From a checkpoint of a small transformer trained on Wikipedia.
Size: 10 layers, width 384, 3 heads of 128 (1 for keys and values), MLP 768 SwiGLU, vocabulary 3990, 15.9M parameters.
Architecture: RMSNorm before each block, rotary positions, no biases in attention or MLP, untied embeddings, normalized queries and keys.
Training: a variant of Adam for these matrices, 621M tokens, 4738 steps.
MLP neurons of a small language model. Each row is named by its layer, matrix (gate and up: input weights) and neuron, and shows model dimensions 160-255. Each number is 500 + 40 x the weight over its row's rms, rounded and kept within 0 to 999. Numbers have three digits each. A neuron's up and down rows have the sign that makes its largest values positive.
A block is one neuron, or neurons of one layer that tend to fire together. After each block is what it responds to, as a language model described it from the Wikipedia text at the highest values.

L2.gate195:512502458449544486507530584472560433493546496477499488518427453579503482537533453507471574499499493510430536566525530563532481475444517534439476474494459557551518470462458509510528475464506470425491504426528552384495549551505558482463466502410489494439513480509549421435546447458556499519
L2.up195:525503454450445599525423510525548458512522470516515532472492569448496512480533570525474496481466539480515525511462511521552455482480560472479575524555580552475486518481520516599493486456501460508525528462522497506476497572463501446466510510438556509499474512534503443466463499541490497538
L2.gate221:549511443505478531477506497564487472513555454525499553456476508540482530526536480566478510529435508507488542488514425562612483474495560465512479550510557515481505568456534521480491398521547514480429478501533522518466425538578554511503522552443545458414471468477470448494528559542507493484
L2.up221:431483551525493583512514579484574534514448541423494447531437390528518508503480532497539456459491445518533498573449503466459504507502564526496497460524508529532504470507434432521518485600475509509550554443504515476480474534514518535503510513514450501499562484552511533517568449499451491507
L2.gate232:484464539443521418437522501461492582464527521484511508477497515479500456491483549433442463503454467463515570549436578496514493458553486512554457572517493499492575491510584575559411534534490494508545548533520525459474456462483503483580545505495511489480488474440491518450469489520540465571
L2.up232:455520568460535529500514534521476542484464489499412411519520542502464506546439536471539453504424539514524613572435527502451546468531546429515490528518540519563493494465489511506482545488482504476460558519455561503554480481488429510558575484534562548482483507407537509532525485551493564573
L2.gate734:479533455480513538547411514529524500559506468478492537497446422524567449522457486507492507527548458558501488524538492541538456477550485432524516529486519427488458534513468432504489448505544483475494520488519524511504462500542481510458555507493504550425505469539522494559463501471442495609
L2.up734:514550472488552490516496499482461505482502516458476443471424477515527464549505494536536497502520465568449491500447510552510461562573446422478486583421542547458562423505443414528460456551501495478493485550459494518492524515505562479440554497480507476439482502480501561483499547543484460595
Heading closers, word starts

L2.gate159:530595432508475548505453486479570462441503470470535547471552536439555530464477496572476502511450458485503445517506459531528503461523560544498537550557479522497543511477537514436504484575521508519522515494520486451492532479522433532532422467511484523557469439456540505483464479481473483461
L2.up159:520562458487549536527455474530484489517466481472466530598501497528498502428539502479443484525555482424478543489552473536518570517545453442486476487422511492546437500486538437486463531512535443480546446436549499564461488416478434508503531423431471501441507493522461559491491517480497503464
L2.gate281:469571523507489462501496457470507445482497444480532481516456515493505503542586503440534487459500531473502447456572553501568458481469530527449515535497629501479547414538566494575479497518491557514513504454497477445488489585504428522522382541531540504464509456538550435494547528530506419484
L2.up281:487500507437476627503500541496547508473439496487496511520474477483435503488433519549480497466501477483527535594475495546509564468528526411525520383524526475502595471513494536481646480455466508527486509481540513506522483478533542484438434495544470502503493527575495440481514501533457470463
L2.gate468:557496459497591528545548427504497455465449554542484521500479450486497561503401517507470473537476457448469536476444504543515570458532591500538556526517470432570534534527514540504530475478491507527497522484491561444557575432519493462527514450491458461467564518478516481397465553491562505416
L2.up468:525425528534474534511545592479462451455461477394472561525450490526526537457480536448427529470450509482445484505413467490537534536474501463463548525446466527453503467486596480436492509493503486591514491492551484462467556529534491559472511474544544486500470516561493444494404521511549416513
L2.gate638:511555514492519523502571475499502511538497453487507596537467492502518490490550540561549551527495490550515479501517505499516562467544586526557518532505501468486486461502502509469509450542453464482607485495482528460500539472444530516523483505542524500438458487588443433573447497481448525573
L2.up638:494506541486508506511549519534509507453452525481579482426508484514531528399578518539484482552493484473481522515480494469530524503535520496482580534478446478496471522484489560550473436472504437595480456485523498507503501508518457548528529463567491550575541455537588550541474493515513529562
Word-initial fragment pieces

L6.gate160:566511524598469495525470448487537417440575443519495484472493486398515470498360463591530583538456484506499497510390463504560529433494503530436464467507460518504540464457482471503518442540522476409524534521416528549573519474535531521527547510516515504505478482525526577473525531521524557435
L6.up160:506541564525473536427468492549467446422491510559500477502505550524448503557486465471512561526494465432485594534471527548491513426503513450490548468530529503424517522502515510470508537539490529522533477483564553491523502415526488535476501510545553528479553532451481481522513512421486473463
Personal subject pronouns

L6.gate510:511566508513550558543530555534477504470467504480486551461567491470514462519484554528504461530488464550528495524513503426448504526509518492579493543467487547539515444457558583473501484496533491494535511472491559503501515523477559440473546522562548523447462474497559530506471448470436594576
L6.up510:484536501449529458490425495515429447479448510509496541514455506516482498579494561479552458503533458482549499452560472497487469536492592520531484480568492383508537546482448495504427514541520537523567493490467495574429448488531455415492540513527442540518529462460479516415509542468438510511
Heading closers and name pieces

L5.gate43:437529462472516549452553481553515521592489567480503501567485523513520542537449464544524454523550494485514542481400513472538462504505488539449510508489464464517566579553540473511479501583528519466518476448590531428482525592479449452529526516491510498516502467471569517542533460580431387484
L5.up43:501476584465427547537510532562472478508559518486517490466514553505474538475449464499478537509488610466515498511487526495553539444518507477516455484494511447531489519477498577415581447566490431451550462558446511500531506475468519502504503496438526552519478463476490494519569477530528459566
L5.gate45:460490500514526495574490471462505531438537552451536502513562460510478510514452517462520501528554467503507443528477456491496518544570488530592489456542464488527514516502608468513536483574529543443440440438526478490485427461466536498544429517523515468494493477549494517561478477530413513488
L5.up45:504506513537517495516555491536543474558496502496459507530538497421524481530495472571517473476565501531501466504555562494536463550511522440439512538486549509510519461513529534529563495441459555549525500416468516504562481511530505480518505501502498520490535490519517505514459537456553532548
L5.gate70:524537535536435429452532468448551514538520512410478460505552420456513481535402511502459451481504515614442553522533438589505472517504534487527517473461502567494527447525478512535485461526520487492551524510441502528484529427540555437483483482496445513482483495449503460470453493547502491479
L5.up70:527504527552458476469492504515551506473509535567470530477583441531530525527430526554482445521569507560478507562451494472503504506452506475482484529441524510493473500476425464466467505521473565526545516533485506549509569452512572435537549514538511506493467526517497488421485451577490479614
L5.gate79:517536488556416417506493497520500464523478579452469465481491468498469422523517465510480506506542451550567486504474440460445438483518518545493450523583491453510488457522504510571529434503561509419465534460542487501471514483489540467563577440471529525555529512545481506492485497498489458531
L5.up79:565508462474441582477494480507473453446545518491535503473424509431489487561469486552481556495485523527458526490436453506462461444533509474516455504515476476533573558462511512435650505492549524494468457472543376432454496540476467493444511519522550525525487498491478565479540469431466480579
L5.gate139:530514516485418564434532522509504491484379453518485451552554464470526496466454502501471505554547494508501478478529413427511499469494523506523465468516518524508492506499525527460564478473516494529520505525475541474478592434467531505472478462592525424460570514532511530568502443507511559502
L5.up139:571498530563456500568423517491499476496482510543449516531483493501559562540508491549481533529569440527462483565549512447582525493484496505466393469530475485505470520475536438510567514482517483510514526485383502605513539464580477486500534480462535501509542547519504478436498560509531513506
L5.gate197:496546482525539504460597452526534503481578502553477514542554506412495448533560548543461547495546487509510529523503557508551490460488527552476519423577611503531539468568532498527471518436495489511572512439489494475510512468549502428448533537560462547498494459512482468505475586468443541512
L5.up197:505537557514469523473546549557530515489459523542497570542554500467452449551516482547536512519517466546505445507520533494518486471534574542442548500504504439494601485543494477518476487559494483523521487424499471490538437510493458406522478463486441588512424438534439475499540503524528524589
L5.gate208:541482495478448511520554401513455492483452519474553456450548552471517506512548602504494545528509518456527531553584430586518537426472479548577479441563513521462574497482485512448587503425528507551538478474554542515540449527449522528480550541534474499544549546519466501488486477502497522464
L5.up208:440451533528587438470473473484463408542527488455510505505508502480527476495517494492452571509450522505436476496496495543554541540496498413483508460524476495595504495508490542510569499535479457431573480530429562518493478432467542505444517536501475503444463515501532550515574544557438500514
L5.gate319:566531429528473577587477510521545410462507588501530547550540498510476521382480464536539512513522467469422453595526484433487521486516545538474523547500452534499547488493507495480471486546493476509486514525554433513528562531538575494455519475567484547413524483503495499548489459462439518561
L5.up319:507489532519478531509469526463479492470470508459480442489528456527535495570570494576517522492446485551494454511521536520478509506471450490466532509528500484561469518483518546430434499560565538543553473461509468513547524482526495523557471541574469544464473549476552449483520549493559439519
L5.gate367:514543430578499430533635480500511446547473476570448457505544482514557452464505495441504412482559535511511530478474477455485494508530499494488505570513478583464500447505471485456551474570543498488516530494483545445475479502480557439533506456511572557474408526527476496462504483525507524537
L5.up367:529504494500507480417550527478490556508499480547545453567493458534509520447483452507468500485457502441532544516549456521451469436489561546549485512444529508539404515500536528482546531495483423471458566493492427534470480500483521523516496488534542496433531539517503498530506517472505554526
L5.gate386:488604440451505578565549468525493456533556473490554542524507510511459462545528483506520501519489473469455514477460460536527447407519485526542507441528431501449514522504517460484459474547575479546542445510472571585513472404514508551531485488483520469516468524475573536538536510532453496508
L5.up386:582529437493481494517544504476434463518464527511482482463546542493478536448495516515505527475514534482469492511426538542492541565454533548486549405475455443465541522486507572470523571544502478461422515551450499518459414461454559462543570529561501522517419492508540490482560446467502479582
L5.gate482:470532501470453545618640530495535458544455571469487505459452520487507498501496481485463468510441525481444563523488548562447487521563483498471517529513449512501514531526493481500558470570521513495532500530454525578535516479443493498502516473483449497458506503551466525470493515523474480472
L5.up482:433526536457524570546552526533603467506476517508530516438445521489547461467533472516534415463499525579438493529445463496507545531540469464457488490525458473537510554486425414550574511514445551488531493529508510558495563406467533441451482513455542475513505463480525467472465413467524539454
L5.gate503:527546527516500486463572524482512508530454452478483490543492505513595486480528483504452483529463386520545445502464530499505527454560424594532528533511560500487584543508432489508532486541509559545461556430513546521498486461606539544491509463545538555480465547523470505439565538471437508494
L5.up503:465511535461504500482521553449492551504498477478423409484496472468505453476476524494516520480460436495598456447512564520492480465484486528524489495468488467502553528475418489560523517464490551509525477454541494518499433424490501520493519490539531581478555522512460528459554545508565433481
L5.gate579:505486451504432503475467508526494541512445497443472544493498469551513529495454503489435445562502453460602573504517419546505501554501510522517565473459520502506549478492471516539541507451523446474551509513519470495442446547453560446504467576492482536513506521454483446501523481512494554492
L5.up579:508570522522399548484519386473429540468441473482481497451519468542539429529513477528466576496503486552508583536458457505521497459472551448484537516567514458541488591450455469467482461546521467539503552521457450490505512497477570572487572552485424491483461578487481493459545472545456511506
L5.gate666:522569590543470541515440462526473520541469535512529540557494580462526552528536543540475474504461516496450468498481484524559433479496471528545479507512472562527551491469519448508466494545489537578443557547504479508467502541439525490513457513497514560522538452532512568562510462456478510498
L5.up666:545490540473523523525494516446432503543533513494498527519452466525464542547528477508533573450434477536482503500501516430521477466503496516505500501484437488584566519529557524545604465524489484522494606475508473528472487477475452503556493485454493448513467448550537527505452483555519418534
L5.gate670:477490550441467567531523427476550500504485450480480443460453529511505458438489418554511521528457472450471574478426434596482485501526565453541502493503484429493549465468505489456512511496583496475451530513507451503560475556556558522497415457604519457427469498538489424482571526477538450528
L5.up670:521442475486471597491463515504534432472519567549483493507496502484499480512520440507513496493562575460486606521497561543548503519516536513492481461532530487493557412497558477472503498491566516492505577450471502494506495464538487471396465495543502549471530487516558492478485510521513561489
L5.gate765:450534488399519528446601543417443558495511469451498500530480436515509543502434551470489534523515472483484542427541492472468528444527557550539423524541470552498566480506420430448536464422481480401535505485501439545533455560395506492544458489580462545499459535451462492481471477528450491435
L5.up765:470530483476516528579540469508384408460493512532512503489591496496499534422483465542438506491518482491458485497485492542509512527521533518426478562560524480557521458513456494515467490482457507508523498533501501543482391413450471444553491465531501481446580513480567533511484537471477527493
Word-initial "fl" fragments

L5.gate32:483544494518445525432553469521478534499420502506499495475472574484526582451412477483546534498515525539538481518508438548501497518519499527475511541450473524533482475517538519520548505502455511525444517474427551459570515541537522464438553538456544456421482497494492466486493501469553436468
L5.up32:483479503477600548472465463487509529524464549469544526471537523482446476487482527483515547564443494408546466540559513459461543544466488485479472497496528534527525496526520429482606511471522519569538537477483485518536488539509541481481522530530500542590510504537473394449507500419490547449
L5.gate42:508549454472530388414492521417487570454516502430471420569528513495515477548488428534492534490478551531547538480474554553479456522480551544488475492484487584558488482502514533532535510564504474527480531508425532539529539477482474482566452485528547510462510459514526496489523491441530557468
L5.up42:469470468485547543527523525491499549452447481429449439529489583468584450482473490494514476495467506486504474540456513561460468514432521560445442457543436523523514516502462512546468499561463462555515495518570499523523523497537494541537477444495525484490533471542448506509498478522572584454
L5.gate81:513588500551464503507501445500543488482543483472492505434457548430450488559546464551496507503546497455483538520456493488488505487442507552519502495493503523514512477567443484445500500437531515455448460487460581493548488516508444481537510469522482497498452570587423485518518469469542444462
L5.up81:575529500519617523355530450533523532524504474429478502521545559469478479506512551538561521490497482392511523594516496450433437509428498471515503457463452521502502540439481549505510517466477453534515521507503565459481471428500492464425473431559520459470429539565529467550557477587539418526
L5.gate92:491534559466459561434463488517535483483498520490467498465504508577536554492457449533552495487535474497582512482509506549564512508451487497558464576514517540433464472507503465453500494543494447459510532534585491494447526444498546538439497567545508443520522462459519478492465572420556494588
L5.up92:505549561457507498456454468558517457496491443494490533481488548542462541503523440534466514501500482476454559462576470525503494514489472483496567439448569533550536505474609505445476478549428496451448483529548475499440518500554534506469503533448519371511519532491543403544442575417492560525
L5.gate254:515497576530516522579465468505495546491530539417460500450497573469499438519470519457501520503529475521491513470503455506480455476507528541435593511525542503488473536553503463558486542525447527577540543504530521513562584513497489538445417479484551446543509519487496514592502462528480475453
L5.up254:524410442532558456494503549518494455473472508488479510530440448487510528492546478538485427548451544513450564514524471465510523494584563535473495480571529481502483456454470639450507497515546453439549492496496514551469445476481509491432454433449529496467526519474540514461492561483498495520
L5.gate293:548481467497493456468454545509463513494535440521428459436512547464485518524449506447523522514490547513542544488565451502546517525531460511506505413507492582537453447468450488533541478482509536533590465542531463411528451494472597556419494528466500484467483493476480498500518558506480503413
L5.up293:607501464482464527487497562590447524526474560520472477457538585508521592575498511438493509486510513513518473552494536478511475513548566453480490480466475520484484520510457423544515496545510461527508466564521454426598572469480521440558467476526531530494485586559443541486464511540522467454
L5.gate339:440460392359478462532522497504536437493503504547516550439510534532467523481496541544523485475490534612497575529471534484561467522436523468473511496504426493521545501401464542449481540497432446474456521574463509590506567482561476526481473496536577453412464492510527529550545552489564497556
L5.up339:515495478458576429438557438539483498454503439491564514481459513496472504490492531505517471549509588473549488500549469492523482459490478507471445535534508592564530528486515508461496514518479489550517508554487510546506494464461568470516460487486537504486447524463506497479521504546571448476
L5.gate458:472449460538461546526423492517551534515524493496543488515485490458487503485455563514461478516514461508467535502544430495528498466484463457542526474524517602525434501517529584539544526536547512573489495554591475520482560533541479516447475525460573482485456443471473534501542499530498590443
L5.up458:401482443558512396397519457528539580438510521387441526538553490494551483553499543439532518492497552427606518576482515514530583446461533520562499469466496567506396531519482500465467498452536465585444468563484482566487477469525488501528481520509450554586417487539465523520484583484511516489
L5.gate465:535489514517458561518444503576519475544415473456472458492442530477491510560501543511468453504473498472467455498506557567476453496513502480560499589463512449497539522514564509435524516570495450472489435484433466522463535503478489497503478474419506527513533573507460506488478497576481528549
L5.up465:536526538461535452470535487501558468494520523531487512491545527526451377535475530499485452502547537406511537578499518515494488513529472518519572399532476513489547567499564481529556470512507481432484472529548459484428509519547476532526560525561517520479534443449515457508526476445480505574
L5.gate520:490574529525507500548518504475449511521477500490487372434430511415537559461561504639475535524429519486450508445568525476567479499489508517434594429490488466531487474510576539495535490496506523505526485588520513540508459429536526496491526478569471506497498521572420533573506576566500461507
L5.up520:522480457501484535511487502437553488498446515496462490517470454537477486475493518494447508470448511501481482532491420483525482534519572451614394569532440497465588502455492503490542520507461445488457482461486528574490449598549538473470504445479512459479547541536504478430524530475519490465
L5.gate530:534466501491489541541469530534502501536517517483448516449552535528426470538467497541508521469477482492476458484551456480477482432512487432499453482468507514512525547537504432505518523496481501497565431475515535484515582452504486483476547398546500474470526513467482456539505528500428472517
L5.up530:540495502462450549588515573519490514469447512484478478546539509455512469407438457527502494522485508473503535532500541520486464478512502513550571479512432495423480447508562495502495551522462495483462489466501462503476552485483450549474539565500565524433408481494494575425525480394486488490
L5.gate533:531498540465484613444505449498551505481487521494516529489513558458532455507487405535418526485435534517494462536488531503571522489437579559475542434442439438555488486498579511487432495546538438465408496515495486482464518435532471450458512586499450499535521389475476470523537477505528498418
L5.up533:452482500520568461458496496482500509576407471556521420445516524491470450572462540524479516488438450504447497474502549536534505554501562474559522489468468466511491557540561439450491514468476469470480481568484563428586610498480523462519544427456516476489475479522499535542529522504547403504
L5.gate553:580516428559491522460522473470548522525491522474515518530497577575441456494564556503528542508480504503460507479501528562489501553535541503482509450599572440520523515474503499502508501444553475535511448450474513487488512516546523446534526531490508440442485511483555536518486512492577504460
L5.up553:499444553513465574545448515539513457551458445498420509412535558482499476548483511408432434464489536479551578477527496588511491503463550482497501466524468557531528473528472448484451474476506523540500513538481493401463464484475532490449469524543432484490568476512520527525437571445408537586
L5.gate668:562494497509559520512536470497531552501509516501477463499469540556563567534527458502532459482495504540489489463597529543492528421490545482499506436442486515480441448495518492558541483546564501481442527462560551481507468476565544549539487512540503520445591552438505478482495466560504522528
L5.up668:522522501444508490466498529430563562555502511480492462531509545540495450478512612431472430520501494470505408510438501505524571546526461472566497483474508530446459464461513469530526510499510509537479374454501491469495498457472586511457428434492454556493532462530610450548527468550575545411
L5.gate714:530440500464505460532471511553476563492504475487529510498498415418493492500528546486515495518506566544472481452466494482487479479592514536523521482500463554487523544546471507469482532567498465499501465486543481532557472495443527508509506515522535510540538474494563450522499605473511543480
L5.up714:587506491501534561491481481451522497439490520403509544495420529536522484492462518511497378499521515507547430599484533476497568527428542510469465437491457490485468501478504521463454518435538532514492534533508524447536515512493465470458525437476456395489521415526451525470479444502469499514
L5.gate755:598509512532468606448447491539441478525463533500519525448463511466494487536433551448441496504530497506525525562488539501495541530496496547573504503547480546524548502480529526562485493413519463533542472533470483527542519522553491473508462551567432555456546444527471540527457477524534512514
L5.up755:547502434499467484485457487506505462518508480451507359463548461481432454472543552480495503504559487484444497463484487491548387451533514518461457480497453486431438538454515532514462494530573509473489495491445502555516452488533527569469422511497469455491492522583434549503384504519518482490
Subject pronouns he/she

L5.gate13:493509483627445504476527565468484510484392471425515517513466382489522530509485489525518535498478473543504485532434505495575521454489555501492531536490466515442481492545460425542467431504556550437544588503470536473528495476509517531509470451529576492520489502469561503586493526578531450474
L5.up13:457497464520465465524514552515529499481551466523535569527509510581476528511462541532427517504438503510489549479477562409579550465474506495490583533509499512425521601483502548504503499485441475485502516496483517469534545519422406474516542506540509478455499530496464483476491493452454485531
L5.gate72:461532476495517424478441533477516554468482541506406539501540461468521537474441451554509598503524550527511541405465500461487498513549477539503495477510526505521522518448507483403473475457473516538498495552561433478477458444451499552505533483557516469491502531476525540555456536560457541455
L5.up72:460512490515506423486413510467488429531461563484534454555554485527545569533552533579428526499504496544481476466467485478524407521441553514432517503537469432496449496504579508538428494517487497482579492525454496475504519475512550478442525528450487484473528521555446463540475521529517478523
L5.gate147:516568433494474424445473553602475438561479506547454427419524560465446500507436501453457495496532453480456402488504487484497471486460526523500520533542570536491553547519484500471517522547543468470521512511470542486523568476485550454572558423456542554554447520551497443535432483518553585488
L5.up147:510461537461509515542510539476442467455490466532504506495497478495508520462467501537472487490509555452451467457472543522552539494516516515467523384583487415487481602523559538541537460611618465481474469504486539536412522502448504458523471480504483508474578465533498518539465473508469518486
L5.gate255:481480571433451473461495517465524561480430506489450422481512463439523493479539455590422509489487437550433510517503550497598496476484446525509485494453471521505492499508523563482450482557518514471489488530503520487497478471428483468552464496491560513505511512457536536439517545495545566447
L5.up255:445493546479503548506417582516513411506532517509462444547538502479453448490516531532516459515461551516496524546441523508483531483452423527547514528471544582470504525459490509510424476551521556565534526480465476490511514538512468524543516541466466556431484547469558524507535522567457489524
L5.gate449:511554463441444517471551528550459517461513484532485527500493532499587518485484525482490513475411505514505532490459568526465605521551484514466524480470490534556480547524502522525477535401527518565431504493496529493439442496458554502587499483507498528469444575456499423491502493477409536453
L5.up449:545530526517471512477452453540524532509478501466530514496512496491487433540507533533494535520469529603498554480472495517517468476470428470494491454463466485554526457486435511513542493519445491402449502561459503478445501482528539516489450552533478503509502488545418425549475492514487578564
L5.gate469:500533490498483497518482445500527505504480455531551492459453492528540525496536487442484474504492533518482474591477502535489560476490465504557504490525490499597547472469444576517496452525520516552537489586460487581426352508501495496459540486514458552469543539548578502596506479532521448538
L5.up469:504546499526463388497509524498519514532541452465511534511531481459540530535485475530459488532462587499450491472518483491430550504542475533501458583476462412489524488508534524441490463539609500583424470517460498534510510455464474542480484411458524460518514474544498464514455498457512457510
L5.gate491:495466478519485536520482469487491552532590512518561426556564516520567590537530495429500499503510427537554498452542523504578520567489455459534481489515538473553434418477498546502477454493514510488566489482536529543479477517543530486535450553472509520481488521555485483542532506496508519542
L5.up491:519475518508476476516523480426512495565471508473502526496448502483461500439548550522539456540485472503476466565556487504522431532496483441569419468567571536514457506473506527501546498518507459511507513475493451478609523431484468433516540461473587502491607468538493531532558492538529468423
L5.gate500:470487535483558503428462532511447575528601551460484559486451573522522547547552522509510490513530436557587452503486522517492494486462456504512460465491577569517468502560518493549506433508491496487499527521477505533530483480543484556561521471455528518473448544565519502550497597517514537508
L5.up500:478502514470529587425542503424483506507573497494458468503485515512521593506480520531496483484457543524516487567457524525493510505483431504508528466469563519546517448486533501477469500499545505526464541479429510484477429435576527504483500470565462504615462559516510383501512572512473490455
L5.gate502:514495430458470502483464565497479477390486543497548484459482530473463471482457518525492435480405473512466507519509502533576535462523510488519498597539459461488479501551525428434490512449516489481523516514507515473631497462564505511555525506537513500461400487504466526478556482515452574448
L5.up502:405536506467429515508578472518427506434527447490533490569505454430447514506507555500453502480498504546494477461491470488455460521418443511443493480494504423500509514495507524464425511567489512559414531525546473519469470496459529511426488470490478523430487569497497469454516516477535458439
L5.gate504:523465508479522537553492502416464502465516465488491512511475460456515508470419525555501577509511420562567528459524411522530491483533478473516528388503585429513478377478484538482464492577538516485480528501500542523541540556473478467491440498434514482534490500572513545506542404466561473532
L5.up504:454516455539420452543523513383394507469502524511496459511467522645524543429439572463475417487472481445455495467512460466594490492508527517531488471459426470492515509462504542446490532529471545481469463529483487484573539520546465514474470535476448552469492511480417545414446454480536441461
L5.gate509:571593500493536479481505567557500493461484530545552469608516474485497475451528552566588503507462455463547546512514505547509534477491522504510473513496523497507527542473448499530526524525494463521466507424467590552559469455607478496472521524512458492502476528533461534504549541496446455529
L5.up509:488596544568446498536458506456467460509534446474545505472554518487484512537521483513517448528461533486480532521442536596501483473448484533460446559517455522605483494428529516519498505493525492519408545521516498560528492583520485521476494463516518552471516575478482502504473474494555503542
L5.gate582:426519515513426509551537525527522493493483470532494522439476483473481568375435523435578462498527547542503536493515506515485517511534534515470510505472500518518492489512534515552495543475519499514448494532437455461381465461492581506492513539446614434539581524497561567527537465538518507454
L5.up582:538459455503495547543506491538533482479523533508472505555490515443495448522526493480542503496452555523435563492527516479519457472532491429451467496509507525434555486545578499544468519575511516502535421533465533466464458458551475553518565508506474506483499548515491467536458496495496439430
L5.gate643:502549552426467440490490504511444395549458482500478537474477467534558518512512544480552457485501542527563419503482544499490549487532510517463565456410545481522522456495423478561467502537502502558422498542509471448486520526479501504491427540559477513483579488514495465489524561481552388517
L5.up643:538536500524534518525430476577553491447554488517485509506524379529501481532488522468427446525475504411539515538551515512438485498454519516443471418485516490504496468531519399586495486502542515476479563485477554563541549425539491502478471511456418516511506509484484505517406468500480481487
L5.gate652:508480563508529536460500546494470526602552529519487464469466567487476555465507458511539546500496484512501404508508498535497444507608571534550561511499451496519580523487533455496495501530532463508505468536529557479449417462541478454506511493531526536454594509469426510455553526445450533468
L5.up652:494574450522484479550505478517575563501508469530483447518462460494575475466443539551506567493543584516467504515575495516532473585493406513531496472526539529548483420463495526444488447491527462509482482529535462496481528516555585578503524461564546470511545556499458489461410540527527491599
L5.gate654:553514489605524466435472500464537472472502448458516471488518442481465513512530503453476454527397495555491521440450553503462511520476499457501474554472534535537501472465517545432450435530549485444502589438455578517530510421550498518514503447462529526554551547468473453449421502534507503417
L5.up654:517530538458465585497462466507523514413514560455549482516429477499450499453490504510466527514536434491513476508507450495491547519478493484518476476509482478502457518549517485442452552453533580469413527512558510458567485511524498490469470562498516548425546515529499429507519494489583490556
L5.gate669:469534528540542459452555504483483545494553478500528545509517445511513534405523509460492507516518502545445508500525466476445500479530524455439472581466508533499453442482510479575498496528455482478547504465546511503488505375518482523530524523528497561513545480449478497540458485540392451572
L5.up669:506611438483478554478530495547474568491517493461501580502453519443479424523565522535514546517470498497476543508516521424468511455472443479548484498473465482451475527488502515519486450554483469453536520482540555537494540479508554453464470445483505564516458526477441501515539481476507537475
Article title closer